{
  "n_layer": 9,
  "d_model": 256,
  "n_head": 8,
  "n_kv_head": 2,
  "head_dim": 32,
  "d_mlp": 1024,
  "vocab_size": 1915,
  "activation": "swiglu",
  "norm": "rmsnorm",
  "norm_place": "pre",
  "norm_eps": 1e-06,
  "positions": "rope",
  "rope_base": 10000.0,
  "rope_fraction": 1.0,
  "qk_norm": true,
  "attn_scale": 0.177,
  "bias": "none",
  "tie_embeddings": false,
  "parallel_block": false,
  "extras": ["capped logits"],
  "init": "uniform",
  "init_std_qkv": 0.0383,
  "init_std_o": 0.0,
  "init_std_up": 0.0383,
  "init_std_down": 0.0,
  "optimizer": "muon_variant",
  "lr": 0.00168,
  "lr_mult_o": 1.5,
  "lr_mult_down": 2.0,
  "beta1": 0.95,
  "lr_head": 0.00921,
  "grad_clip": 1.0,
  "warmup_steps": 131,
  "schedule": "wsd",
  "decay_fraction": 0.906,
  "decay_shape": "linear",
  "final_lr_fraction": 0.0,
  "batch_tokens": 65536,
  "seq_len": 1024,
  "doc_mask": true,
  "train_tokens": 401800000,
  "steps": 6131,
  "dataset": "wikipedia_en"
}
MLP neurons of a small language model. Each row is named by its layer, matrix (down: output weights) and neuron, and shows model dimensions 0-127. Each number is 128 + 32 x the weight over its row's rms, rounded and kept within 0 to 255. Numbers have three digits each. A neuron's up and down rows have the sign that makes its largest values positive.
A block is one neuron, or neurons of one layer that tend to fire together. After each block is what it responds to, as a language model described it from the Wikipedia text at the highest values.

L3.down170:180175113145072095130081146148085154103109155143120151102068155128114156082116132095070137130184100113148108132179146135106169095072129071173127124142146139171154158122147173117166154096130174125138132115152172131144114118100118146134154103105207149113119134142089081095168132079154169135159156146075101106101130151128129154080143091123146119117086154136149154070118121109153099142144
L3.down295:159090137065186142158089093139111180157103120160129146086156112151093148123207170132104146144132107076118166095140149156074117169208127146139134154162143133117063156187142135166107112111162122131180061139153115122069133108124113110109125136136112116144170148095153102109133153152097111122070125122103080171108115106212144118110163106091156107178149123158119128085094141094152178087097
L3.down308:096106114159194157083083041112126084124113141160124110124112101171051101067090105134156115098122125059067154143114147104061113098109134132087112112149095118133162094141177094137115136155158142124082108186165168107164158138114106118138132131149097125155128175172122114072134143107130125144119084135128103143111099138139199146140117152123142175115125105123125148123114141088111183155157
L3.down510:139148141211169173123127160140137123166100134164097114174048098172125157166117124083151148132050130121181133098141114163181132084094128166147158179106127151194099104152130127099131113158157090132128108092147155148105162089112149122150110103095161173142131102149048122134112146127084103171116121125127117087186170139119084198132145066164126091133171147132136125170143144100111133100146
L3.down577:115149215146101175089148073110088152110163159137120118123167137124128103122173092114115102188083160123175154167159079114093108125072078109130101118104135136171121096134092147146115138135131164049138131141129171113166122131083179176147133152139126084141144138148051135136153138164128127111074101142090094133109141120132123143112124121132119162208202132102081096128126180109149116110147
L3.down690:123118162154176179145209117117064104087124156059143161138101103129138176166173138147142107152173123162061093181154154086118142094157091097110072067148139120148143146144129139143138131137133117137178189152129135172088147138176148151151117092109125117182214122164119093095139152107129159093128151157105101110094142146146143094104140115104110124090131149067094116171080146104146121117178
L3.down924:120113090117095188159131142074108147094100121106082144127165142158125097095167163064178112114160162052085104166121106089068179121105063135104116122130117097096142054172152105150122075105121079130168134124163122169085101106134124118113185103097138116132117142126176132123110166141175119126097132091137084199106136124129156086125131103122102204113149130147076107142130139093132138127098
L3.down985:091117131166103150163107232135146119079124083119107114109140131170139145133134183146131143083147084117106174122089097170156146091125115121165079065146101124143174095094144143115116129145114126144121126073136114105085166126125076127116167125158198105147190103080160110104153129148101100095107104196129183131177139098163085071152125127087145157157166189150105110121135123104105187123144
Responds to: Word-continuation pieces. Second piece of a word split into tokens, mostly "at" completing "what" or "That", plus mid-word name pieces (C-le-ment, Ray-m-ond) and has/had/have right after a subject.

L3.down14:154144104121196145142094106117131171113110108138101044162136146124148122113109124153098115124142133140130114162084162184084172062150181125138145127131135138062080131134143184101122064066162195107158103149120137118097171178098178090102120135121141179157144152096134109145165116115175144116108143205095137157163160116161116176059103178104176128138111155115090124155180160123126130119141
L3.down76:210088135159136084198135152124146179116154196100086110140123219146091100137137187114121111159103154134136181106111170140100108193146204090140102085106085177086150090126140129142077119131107095173135149122122163140117151159134123135136130178092114139113124092155063097082093107145128098179102062162156164137079173148204131090114149088148138142118135073119058096154119120158079178163124
L3.down242:111168101110134137145104093057090152138094163034179143147098117128160163178121137116140124143111154120102151127156161116074158149128133146141151131160147165150192152117071101131125196121047151134094156138166125110125172115149143101150100138117141123121152161123103143163090176145115135187115111106088113123148150135090128105148163157141137205172105048104118114180151111177118125125150
L3.down245:119140094083117168128167080159158110080122158128059159186092166127123165148142132144151087166119165132070128109159087068101136114170111148175097186109134064085138147092068095145078160137100153091119114137153193147122085124163159098127138067111112085136128162124147107154170111138159135122087144065093129122072081131103189111123127199157098108161209139122074122096140127161202095120136
L3.down300:128079067150094078098136104115108091168057110118089161178069122137218106185098089119125121067149164195130081106144050114111146160136122082141102153137129117172151113184149120133119125165111124115106130048097096097137163143098136155197123133141105125086139116140071133151125115112079109128138094157113184117147149136089143129116101108127067093160202157081133148143163117147114095143090
L3.down782:110141073127106164176161068156125132129059142127117115138150110071122167139100165154077156126114196061138110140070191056114179126124140121190140131069163153151152112128118162108097210138135091106130127115142132125111136133127148123144146082198147168120109070108120114103095126181106078165133138106130098103153127049111144173162110122156135124135119148115145117104149132151095102135118
L3.down959:167165173124123106094072103102142106159129189149126173078117128173150072165115108077073096124200133088143170161213121117095095125126119148068102168105111143050143133148188108097121063078170122134113106177103145136159141145141087110095102124171124142141102114138181199176136110133117092111076081135119095155152161154066111112160142104157130123154106164120094076166166174096144133087118
L3.down964:156149124103090105131133121103134120059114128104108129078189172138096120106119119096115153132104142165165090117103138080088114187107171103146104108145138107085125158103119167130178122149081112085126109204090127200147135144188118105170189111083123186100115089099089102084132126128181093133106136122161146203093197161147148092120182160206137086123116111117111140123096136117073131174213
Responds to: Perfect auxiliary "had". Fires mainly on auxiliary "had", "has", "have" after a subject or "who", as in "who had volunteered"; weaker on mid-word fragments like approved, Louis.

L3.down136:145183105065079089188176120107212103122055129158144175143108201098152087073120113206086127126185154092119098095120125161081082167142122175043172119084130113068113137168087194217114139146114143082127107162117113159094139137073123111099188175112077112146148190122119176156161135123127172125179110173170090128107201085131112089187143153152051145119117089110119108112188145138238174112145
L3.down226:111154169104101182152082109087142147156130130174095164079123143075127095120113141097145119108125157091080131144179141102100124193117192127108158126174103160153085121151182070189148078116160116122071096123067142131161099056098137090089165143110143153123135139124125154091133122197153168144130117108176117142143052124096114208150108113151107086125164159142171084114138141096119103167151
L3.down365:136140083154129133139126120164087116141127126144090098154104128175131125203076105085145137125130126134159145162162137099169073110111186113108103119163119147078104173095137109125145073144146131089095147148125135108130147149094070144106100132103092129110106069107135157180104149092134155165126149110174142108133053073076121104187148175147086196158147148122129144071132138116117147175135
L3.down412:128151084126096113141131142097111109143136067136120098105083129108104152145154122125078113128130163127122119098054063152132081159111132131153145199131156118072127140121102129128082077091099103111160129132214095109092127161080146061095126105127109150134156120107172100129143122159174153183143183099127115080130128172193156115150144069127143126191110140107099164144158097119113135091147
L3.down468:149113108169059130177082150132133112142185098102119116064104129137088149125105133150156069177197192132167147130118075145073131124116102153102067086169159103155094126171149088170200170152086150158120193154150122110110116128143155124068165109120159203073166129116178128094094121117165150073123149159135091133107162095104151138100112113132137152167073162164141108087122165133116118140116
L3.down502:158150123128121113074153087083155212100169150063170110047142227173082144124077166068115134122178129143107079147134176138164093074098097086180141163135158125120075130133058156175136098129136140099114089134093111138155085113116124077126082151120181135122100117081162161119139135139161120185097149147146112103145174135134131144145135123140104129106123115138129090182172122109103166113091
L3.down603:076118069164082152115135187128123107155123121104152133147149104078159197133157129101114145150108153080087092148155109133140105078101157097175107105156083081103108142164132079157140103083156161082154139124124080105110157105098137158091175168156176107082183151113162185197131106099194095150075122183043130129126158136144156172152126092196094191135130136082127114155096154100112178084092
L3.down927:137109106155088101135161141076163080138125084097088087089111177150094160155089103140100130190137119142152104100079078123100102145123049150081139086158155187105135169107092199078156130189117056112154154131110143081092169132150089160135164103133138119153149101080144173193074115097122146156114148162149124085156097142105141140113128118124161129157114122138046140164103131165155127102146
Responds to: En dash in ranges. En dashes in year, season and page ranges, often fused with the next digit, as in 1864–1882, 2017–18, 1301–1310; also mid-word pieces like diff-ic-ult, Ch-in-ese.

L5.down19:118137077113137079089172109205152083104172138138119092107025143136148151148125150128142121116126124130138100126132120147125115142053098081083110121122144074181133091173143133148089181084102205154106199098181131131116103143131123135090109124089057120146129144172137147158168085183095084087170077174154135133094181134236139075142105123130155093155142088102081093138110089077162132169143
Responds to: Section heading openers. Opening == or === of Wikipedia section headings after a blank line (== History ==, ===Italy===), plus line breaks and verb stems like appear(ed), follow(ed).

L5.down832:115139095188131124177113164158155156158141163114134126158105164153115112107190181118086202138150111122101152112155131101112040135128173136111215183122102166100158140162118139099160171090146202113107082065130079139108138144117138085147129120133095078123154132128154156106169140109126086109154125121130121090178095091126092135167121091186097128102142116162092123141131168098106161115177
Responds to: Office titles, years, breaks. Second word-pieces of office titles in biographies, such as Min-ister, Manag-er, C-ouncil, and Member of; also year prefixes 202/199 after a month, and line breaks after "= Title =" headings.

L2.down32:100159078105075080123131065158077090095098162132165123099134114126097079155111156157086112155133178132140088059135109121171154114087178146190158150177114143129135123154193083138159148167178136129159139149125107118136076113097115124150137140172097141119110141196111111135172120145129120123134077152140100143110066109097113139150086112114164145103153084150134086106150118139137139133200
L2.down134:108122143115145125038145146126161146140150147094056095146075143127137099132094202126136137120119105080083108119096142141116143110093119091148185057171091112159142112135136138144144119070095129194156194204090093106105134123115191122169107124145111103152158105129194140108187169145105119111159100133177129160134066121103130109195180113120087152174115117129129130132104113139054077180182
L2.down213:098121138150099105119072182154133105073150213160139138153068096160073107078135205103116158107103101115123179114134149097121117074117105161162099085156118092141100127151163133075107139132152123103071134180129095131125165119150093125120144160147148111147133129128057090151103114091114121156083133115124114149181131119141166045191174077119145176102164132076142101103120074084113155135104
L2.down243:160134188143112158094144117117125085137213129141162143138073145143076125059119175183123094118127037095167167092132159110086148066067135091115186095128147111146124087076107112175083115140108169120138175191164182095158095102117096116152156121155169101133092143151096141125096148137092126130110111116127119121098200110098093071140141140134186092168095185144133179143140089139158156148116
L2.down375:138120136120157152150188096116153166136110157172143148033132099139136077177124136082171133098163173182115143125191115103198106090106139155100127092191132136104165058124073136184120128143113128164171113113176137106156113114207150165149113103133150132157090165158146171139131147197145155107147160140137108096171143140093095171106128106081109130086113209101142113107145109046145188078139
L2.down425:077141086149093112068114067096182119062127135126206074106127174109169093162110153089127144107094081108129128148111101076150088132116114100207156142095152186115094111065091137143177132114171087127107123075065113126147165161092109183134137141112158138157114107081084175142150131108182099142142140104143177187089243122114176106193115136147105144118173137096100117172131177146114124090147
L2.down498:133110127133099068156165141140145136112154106202119171097066130191098113144167155182166085110100143132183125112131109038125115123103147140097163135203152135133126142131165136089123122148121159117108109107088109166113127166154155088127140130071166100105118123163104119081197130137096123107106160191174170086124047109161165101123143133141154109106126159190178106172135137119133118180158
L2.down663:131141142074111109178140103078147174110113161106155117173103159124090109124145169155165110130105161165146071162116154088091163129089121121128142114159132140116139119098131124164097193156150130170131139164150131103090148135200115081102101176118099101134099121150027155093131169165187094129099132170119119109103125098098086076133134113140142133112136111162114173134158130117134122171127
Responds to: Section headers and word-middle pieces. The opening "==" of Wikipedia section headings at the start of a line (== Biography, ==Track listing), plus interior pieces of split words and names, such as George, Weill, Montreal.

L2.down160:097070112114100162114127170130100155162074072151173184102157146119106083145115161166127116125146120132117045107179155162079094099097125209099166131117171123216117128164113110110145144108132132166162185146156151149132108160114102138165119113102101063098126155070130156110128140101107126098144091095109103188161123171111189156144138108109157123111148126123131163079131166209137079075147
L2.down214:115141145138126146125113203167164116123098109142155145114180169121115079134102149101143101103177133125120076143125167153091141145105181101173159119150149115172114130164122116169139124169113168141134110137163141156215109176132093168080112131089079121082144102124112109062172131138177120070164130171129101151170028124117101169092089105143157123125125037055112134176109126122112150211133
L2.down393:066123124153125095093103098078141163122073160131105150137190119083151145110133144163156084146138121155108112174093174150098147162167133153118191132143185119159171093095100093067165149135141133127123129121149168138112096100169118137194172137128131102144086130128101101001158178126189128126100164131124102140079091161121086091129113089188067122123172117149050213110100110166083139160136
L2.down437:114149134113094113074160121143104135166145139140164126063162218115142141157114161128170149134168146103109131137159127138073137096108149168147146115141157139139086133103108121091088101116099222150130079098153137157107126122137122119119144141124144135143117196140145122126079157107094157134072095154106162129129012134151118080103120146133120167144150129114139151167086088160090063187040
L2.down563:116057129167130089091123140057112108055106157104142178101221140148126129117098112114167136139160157121125141112138117105088094141145164135117129098161104087125152094123165127102207085135136157137139179071153164122053150128157135129118153080146153135150153076102123124068124114135205156143114067104171124195098148176159175132122190127139079125131200075129151111142155083146150091164103
L2.down567:128175078191078182133127126129076120092132118166106170171122139159123090142163124129135109205125138134172066068118066127169152138111143115123112092165138109130104028111112130164089084076181167094135097131079090154102147114080212157116153141134133135106107089148164108130191135098163170082128144140133139092154113083158094092092161081058151125135174130139129132113143166113098149109090
L2.down716:154097138091132152118142124060111119077142133085121163085139185121146042103134120143139117155109095138168132098151122137174111130091152165131068167136123108115118148133146128111153107168118176175095108065108164140173162085079174107116115160189075087079112134123132136103131086166124164157136156090141165110154114099118133157095092169195128077132145135100168189165124145121128087072124
L2.down899:061159122104091068105121118144164159138112145121123107159159157158147103108178120074114136124103064158146124098126073111103061147164143076140126133109127197159143017084130145130147100153186132102142116153161133093182125167129105140146161060092123033107110142158123096098167121112186153127122210105172137139120132082163156109174146090115097107147095131178107062165162121129099135111112
Responds to: Perfect auxiliary verbs. Auxiliary has, had, have and the piece "aving" right after a subject, usually before a past participle (has been, had played, having won), plus similar adverbs like also and still.

L5.down709:084218128143138152168092165108142124128147125127084193167110104120106138126095159157074153143149115169198107168136111101128134106131123189095097120142130160154156084198126181060140119143117083128075147131109082133088169066164102170154156160086151104173136089140163142163106117080166161145130128124159113102117093133094171080117130077149133108156134169117102119158129118154104134088045
Responds to: Existential there, word fragments. Mostly the word there in existential clauses (there is some doubt, there was), plus mid-word fragments such as f, w, x in table or list words (De-f-enders, Net-w-ork).

L3.down20:121136117129076144093075134106202113100164120192101180060196101126210094133066179096201119119162098076137142070125114138137161137109152120106120092074129169151124162126143126115144071082129141123099126139150170071150122155058127133114124162094164108148145133130119117107127173129113113193096046187120158171126098153115123151166122112097145132155158112114193123172084130168136084120069
L3.down38:159174121118161150102124073118123095155142113091092100127075095102167139106096147114084133180107105171067124128028188109061141122159192126141114090129115185109113130101158136177164105191141130170095110128136100145139119090089117140138106163099145084122125138107099092106152112157124117155122123191095151165114120177155078159109082161116154147172111156071084186131171139110132109138188
L3.down109:132104118077123121152164084211121082080091130134164081151197186111084087104178113131135046166171173093147153195123136139102072134155149167112135137110141111130119162131167163115100075130112150104143114125134077154046107053113149183067067140115118110091127092055131123148167119097139088089105143150107129161140138173172121134114135070122146073108085112140086092071124057073136086150042
L3.down273:112065107152058106082152171162138128152162114187149156084075094115192124123057157099145128103143118144120107128116099161114091127095144120107115120150157141154116113122162153139134119116074167067140155138165125156118068142141140106150159191204109123131133113083154113092108048138117102173141117122144108086103039068119125105185126112143151125132190144163114132184112137160124119110136
L3.down562:196118039105076156093186070167119200101150197130109121144097158127111098132138174164171141110169112094110130105175187147105124172131149131082134167138182179100143159114070156155157050194090130170115135085079093099099083131191120130117085105146135106132123131092101137172139142113155120155137135082115181137096107126126179152097198066137182116155137127141116132122139111166099125146157
L3.down613:105126099114162174174099099070141123167155127097110134100135090127133185126145177150093121149086138152163127118164112099176177150107164098118160126151110141164131162158130114119078113150088093067115091110113119161116088089113140175152057125119108136125154086121053142126203161127110179216118149190184134088149122132099111195119155100137061072139081213150159081196067118104156124106108
L3.down726:160203119098141120146241133159111172067113121122078139083036165190078151118168170084127106111094085107148123142185073091147169134154106145128134170133178141157121152194107136168088097130129166136167093129118174128104093114102091103101080142074114146078198134123107100067174141165130145145129154130090129093179096117168084124124119124090139146086099077108131122144121131168128143139139
L3.down808:132093062133122154165093116129096093071117135064089148124086124082119188062069134156093092173082154139077126157149128182113086154136085088175095071187140122136107109176154116158127077133145084157089165125104128092156099146134148150141132180117157076125155162131152161117140178114133156096168176130139109099153122139157095101118170094070118132129125137124123113115132165130099121101120
Responds to: Existential "there". Mostly "there" at the start of a clause, before is/was/were or in "therefore" ("there were 5,557"), plus modals such as would, may, could, and assorted word-piece fragments.

L5.down124:172141174121134110142136095103187089116140127138112079152160132096157080122059177134125112113034144160095132147098172134111085194132121142104110095147134133137104109131133144170140119131175168167064115161125115137131092064092132133131121129077061143109126112115122173148118105128165112122137119098172178128142133134103202099132173123133168099101104120126153100114155121141155130142099
Responds to: Dashed numbers and table cells. Digits and dashes in number-dense lists: match scores like 2-1 or 0–2, ISBN digit groups after a hyphen, and pipes or semicolons between stats.

L2.down297:121109139161155152118092092070149192131105112118135154121143145148105100160151214098097145125128162144155088074189100136125141129200136138171172131141110128055120126169081101169125119114139147129116114091094151141136111130165091090132096087127068151151136129187105131099098108103172121124088128112072150107213096128067163132123108063121069171165135151147125112130153169128110116197139
L2.down348:170121088070079074146179108127100069114152175100184117134108107133171001123179150132122221147087134139131115119125106157164076123132144069069131137130128147098092116135129119116186111082147152099096119114155183128150188172144149183106079076115138135151103116155118140127122118087128070100117163112144175143109166092154163163154118140163066124106119153146141113152150217142068175153133
L2.down513:157142148141134151184127157103148094169131139133179188114111117119102108139164061119107136162151146129127085124111169147107160182146131130108130078101183165135143180134092110144155112166165122195076141141123143141160106091113164154096131108107150129053143107121155132127129141146110070125146115136140162065193055172125115137149113093204164181091140169107121093168159123102059185198175
L2.down589:133108108125095111151068116064132137062177110105096117162105214062160136116060130104152153091150118163100118105101044102107109132178093097115201147136117158140070140141076170169122146096113075134094135068115151178102088122136073134148166111134135135124140088078201078088159150151138144114093100141084130094065083097084153152178101168154104111109109147076170104083117143101091067144130
L2.down660:101092134134138143144128132050159110205158171111152155092165114189116119147111030130069157109105119168161125151138148100079101108148129123146142111183140100154087128094120087150160077196130081101129128099197086103110133099163096139147115163150169132154160154074126098099110154130114120152134194140145123123165118141132185101140096115145083160177173154166112153129112159139102147085141
L2.down865:097139148107056091126110149105171121098166105124071078087086122118125124157138181138120156130142129140154121172147092064068140136175124115145086129165142104170095095163103154102123123160146144097071144097131144090171105138166171115138105131089111158116120108176157097106145140123136096092148145095075179125158157180162090126168133100101120139116155107106142109062116200093113196087077
L2.down944:132132086143084096097176137131113175149156058126089139145111099117126072169119102155093119186110110136117170156152151205113115139180105117152138119148105144088169169090159160081159185129132120100143156099152150124128120165084198163104154055087091083150148170137127114151156093103130119107173122106055187121146184122085161098109119074112135159073076205125144101169185142114133106134139
L2.down980:120079187186119136175134093140156151105180114099167130128159094153130119140154130159155161098159108046130091138145111164114109078059132149157080121142100139162159128156068116175096117130153143156148141130156083146164057129156174148148173151038158119146130134145118188109164105180088185150112124077115165156097133126101101083108094115109145129175188135084134105109209093100158080113127
Responds to: Football match scores. Score tokens in football match reports, such as the dash in 1–1 or 6–1 and the minute mark ', between goalscorers; weaker on mid-word fragments like st|ru|ctural, re|qu|iring.

L5.down376:092133090099129149079110126164078146125127158118076172112163108096124057151097110137164101119158158079134150158147141136123099180060153151170122188125101162095180179113088164102097090183148127134177164104130109137103140164183190065161139096084067079124155133184166084087144104146156124146122152092105140176080004113154136115100113131131103149090157075161093138181105135087114098145123
Responds to: Verb after subject name. The first word after a sentence's subject, often a personal name, such as was, had, also, later, began, and, in biographical Wikipedia prose.

L2.down58:069052151089057179168081102140151123134115110110132131181169132074105160132196104105136055092092100168116156100163180139113120123207117132103191143122128083130146130086113108130060097103177139128103134178128142062075048113153160185114090150147164134122108154097062163092158099122110119123157148102093103105128147082106165157125078149158085119072091078122158145124151189137122133123138
L2.down207:025171129130155137140093119140101141134094131078082068098156174108099157143175087121176180150135101089129075187111139192114125125094094157106178134078131106128083122187156121114169138142156140124100150143052096166108066150115133130114177137109183134154173150130101049132099173093097133118125134145166129145175116174080139112083168116162082110150140138095111092101129099111142106103106
L2.down346:130174138099073132172179054070101107176059114120150118147155100137075129140119131134112125155087129164132118102148128113140114175143174091137142117136114089071097106180131093107107066119152094089116232093125166144031067096122097159086131116144126112110131225100119148136135167131145153118151089134178089114120159142157188143101103130140122071087117151111171143112155069087108102126109
L2.down448:138129124095053171121079095127098132144103136121071141141138123140159121169089163082106126110083102156116135062122091109168108126110077079120043191078174127153099103083140117122109159108142134083098144142160096198079201142145205148118121134132118100116219130127036118104152140138140063151132129118146108124159054103102098176139153139102096173098123115136121165130138150094119106104085
L2.down833:083162110102116143142134081117140137111149138150177140075180078108155137108119129127094094064128183130115163143190162121075179134125137214207116114178116140124134120123092102145195132174107109097107129101116149124102132069101111180112112082093183155123135136119120057123109136137098157137117119155072087118139115122151128134108178122167162082146156160082082097126145085120084089165137
L2.down837:100106171135136156137135103144063186121178097089067108164116165146139100188186124118107142079103147188141122171106171112122154138133115118073068108120159155070129149159117108040146114063131148168126132169148202146100169124123139083145151139126098076147183100150173146130182137150070134185128186164144088129199146111132162107078147070071144122158111144135101079194169136155129100171171
L2.down846:141144151136086151166167140095077115138098099144153149149055107098134153172122087140148084140131103100078109178140152133079138125101111130127153172190125106167200144090141115158121152136151111125144190160115177121135121083145136132124111155176112130075136142108090107155150163155122144040113124110152137141098138102083170120087170132174119158157240122128114133167178117101195131149187
L2.down1015:046100105144122177149168162088156206112152133170126144145145135137145152122131073133084127147158104154136178047114084142061153106123108162152067076092128137062141127096110195091136078122155216162178133123128171086158167098164109162174137131127126165132156175116141092152150160117147193084177125135176077109163179154129168108090097139175159140108099144157144097151110061128076112101159
Responds to: "There" and locatives. Mostly "there" as a word or word start (there were, therefore, thereto, The+re), plus weaker hits on him, them, over, near.

L2.down360:173152134134157095104112121148120087060108166133198103057153109165070170121130150134085130110124115133104109115135105081082111164144123125160111121124115117158109137099145100180152125155090131064102134068132149122164144100133182117120159165149120154158137082162141160116137091152099163117162155149107127135129127159110135141119067069096151098153191160067132152158124108138142166134125
L2.down450:099117099142159094175132129161146162136093133131154136126134063152202126082109108113116117077176092120110142128135118074030151054098079109097112159115069104137189128086101112170171177121097114076095176102113170136117117102099181119092132124091172152133142098132114131098137133199134135130147114113080113177136108150125170134112084109104160072132124118112079127130140128111129143107080
L2.down564:119144124171175110125125149119170162148111076136141183151097163145180096116141180200116189165173143103174089084103113135224151112115158141183165112119106169135180080121127169148167132199124115111073128108136119148143035114097115137161150065152112125117152137099104150162165184076184146120136053123077143161156084124123110166105119139056103139133158101169111099119109139175131118112154
L2.down871:195127148117155170075156167111130137088162115133122148154109093140149145198094124174159146197121106170152140126152099102109050116111155132217133100155095082083135147082093117128181093140133176130121130099120095159139125108137153093094083134081137113185182145164164159100160112117138139160107175126140130205154068160149162096126096135113093163159063190133087107120131111148159181129165
L2.down910:184140142104137161122139134137145146118092104108103168110107111097084064054131141162110136116189101180090094126126107096147121071173173138112167080126090131123160154180115168087124121131150162113136202085127113143143120086131148141148136172144165170144116095105154198128075175088109140126107139112138103113153107163114134153140191151127078165161080153109173078126069113135158149125087
L2.down914:117156087103166156077163123086067129207140118125194117160126091122118080118115112149083168157135170097176124131138118148064160180205142140081129166092156134162083098126131143153146084168125142134094176174130156114134137099160139129181132086111174092121179091100079086109118133119100090119167189159141118133123166120086123162107184093132119128140115101087112104123132122147056170094113
L2.down948:175123136141151137126109100172126134111168154093171128100148086126085130159116142134109100115088136152134160133164099180129161173135128130079225126129155126143090167100143152118135173105154150147084113119140219164142091138124161105104081157112084092107142126106126117105134178110139163086126111153159127038099096146198129164131116138057129153126158087090117075110050157135164105126130
L2.down1009:177114147093111106113090074105134167115142103124131099124125094155140127083092080119166087070181184139164158153166153115101158063118107111210117123097144141165107070106068128118163126149191114102104137132116181113156148145074159116142121117122115162101123129165128185186181104136180169147145129127091133092169021106121139100103095158125127163126101149108149054164207178128105168143193
Responds to: Name pieces after initial B. Word-piece continuations of proper names right after a capital letter piece, especially B, as in Bach, Buch(arest), Wallachian, Suribachi; weaker on heading line breaks.

L3.down69:108130136166120126115117171173088147059146148130084086122149129114086113152085140103123108156129142136108096176106182164077089136123103092095101129182103082178146126130119158113131102128118103152147134107196075115078127159127172098178125161000148120148079143177110098071158155179184157079157131152144151089163078123089132133164177099069124102151147111090127135151107141128109102108112
L3.down72:067152109173101128131147147168137117110111082151076111147155166096099129151065172127060136111138115111171119067136113081119173129126114098159081079183150053156146120089170137076075127102161150075132082077122106162137111120178063108153061111138105081131113132147093085128140178148106108129117046080193099168091106105120133132161065140117152110143133142119090175070116053115108133139159
L3.down124:152154120130095090098138160146091132142191171113071129087073178111127106123133135150116146083141131115106151144086173103142054134063117114141153148125171179092173147104164182137134120173118207174134108130123136136102089112146160097141130115089085114137210123194103085137126124154110083113155118175098122178147127114134120139154111125091163112130164146081089179053090155072159112143165
L3.down247:147129125138147093115133114092126077121139130139220130197098112088067155137102112119066115094157139111126096084169181120135135121091113102116074129110121130139169043113113095139099140135188108169158112091132124141108142070090140098100139126187069102167132105157163062161097094170151074200143074153101196106165162127074163072155190120155206158173158091127097137195088106101101092145118
L3.down293:145200137111120110120146094067153114115171150126086046153167106138093132116178159105101131134119164148135193204122120127097086181134098143137166076144131158190123119089109122128148112071117172122107183131114184091131105122133162084180142117116151151105130122157120114154133139137116130103100132143143123126152116121108178132175131113159180132157131149092069102183154106104190129145134
L3.down453:131159148143108086203135158072121135090147120083131160146116187155130150121174133109116109056096122133124128177132112103161116175116161109151153178145103057086175148143170084093086109137141175129106105141122126218098094123149151056112100121187100069188088147113117079088134057133150145132150185138154124125171242154135109103111197151133103188108133122146080133136170195132148128122180
L3.down710:119161123130090117074134157077157135114104173118048145141148101163134134148147124160088122132116059110137129176147116139111133176094148112113110115112171139204132143110106112190167138118159136165038168149129140106119080115130123142094166142152087113088117161161130065095074084137132199112123100155140092153122059113172107089108143144100090154151146113139147097060152143099153152144079
L3.down904:117128104097112098176125117104183104143127167090154097102116082143093143118108117119091151162146134123107134151131134101185088119039132096126124100126105152125153159079194187143139112161145105141114061142164135101135157141140101091088166119123102081170154113136157135150180147145143107097144085155090175148093068222133082117156094120081104124111133137094072116164133093078119145164124
Responds to: Wiki section heading markers. Opening == or === markers at the start of a line that begin a new Wikipedia section heading, e.g. ==History==, == Gallery ==, ===Dundee===; also weakly the | at the start of table rows.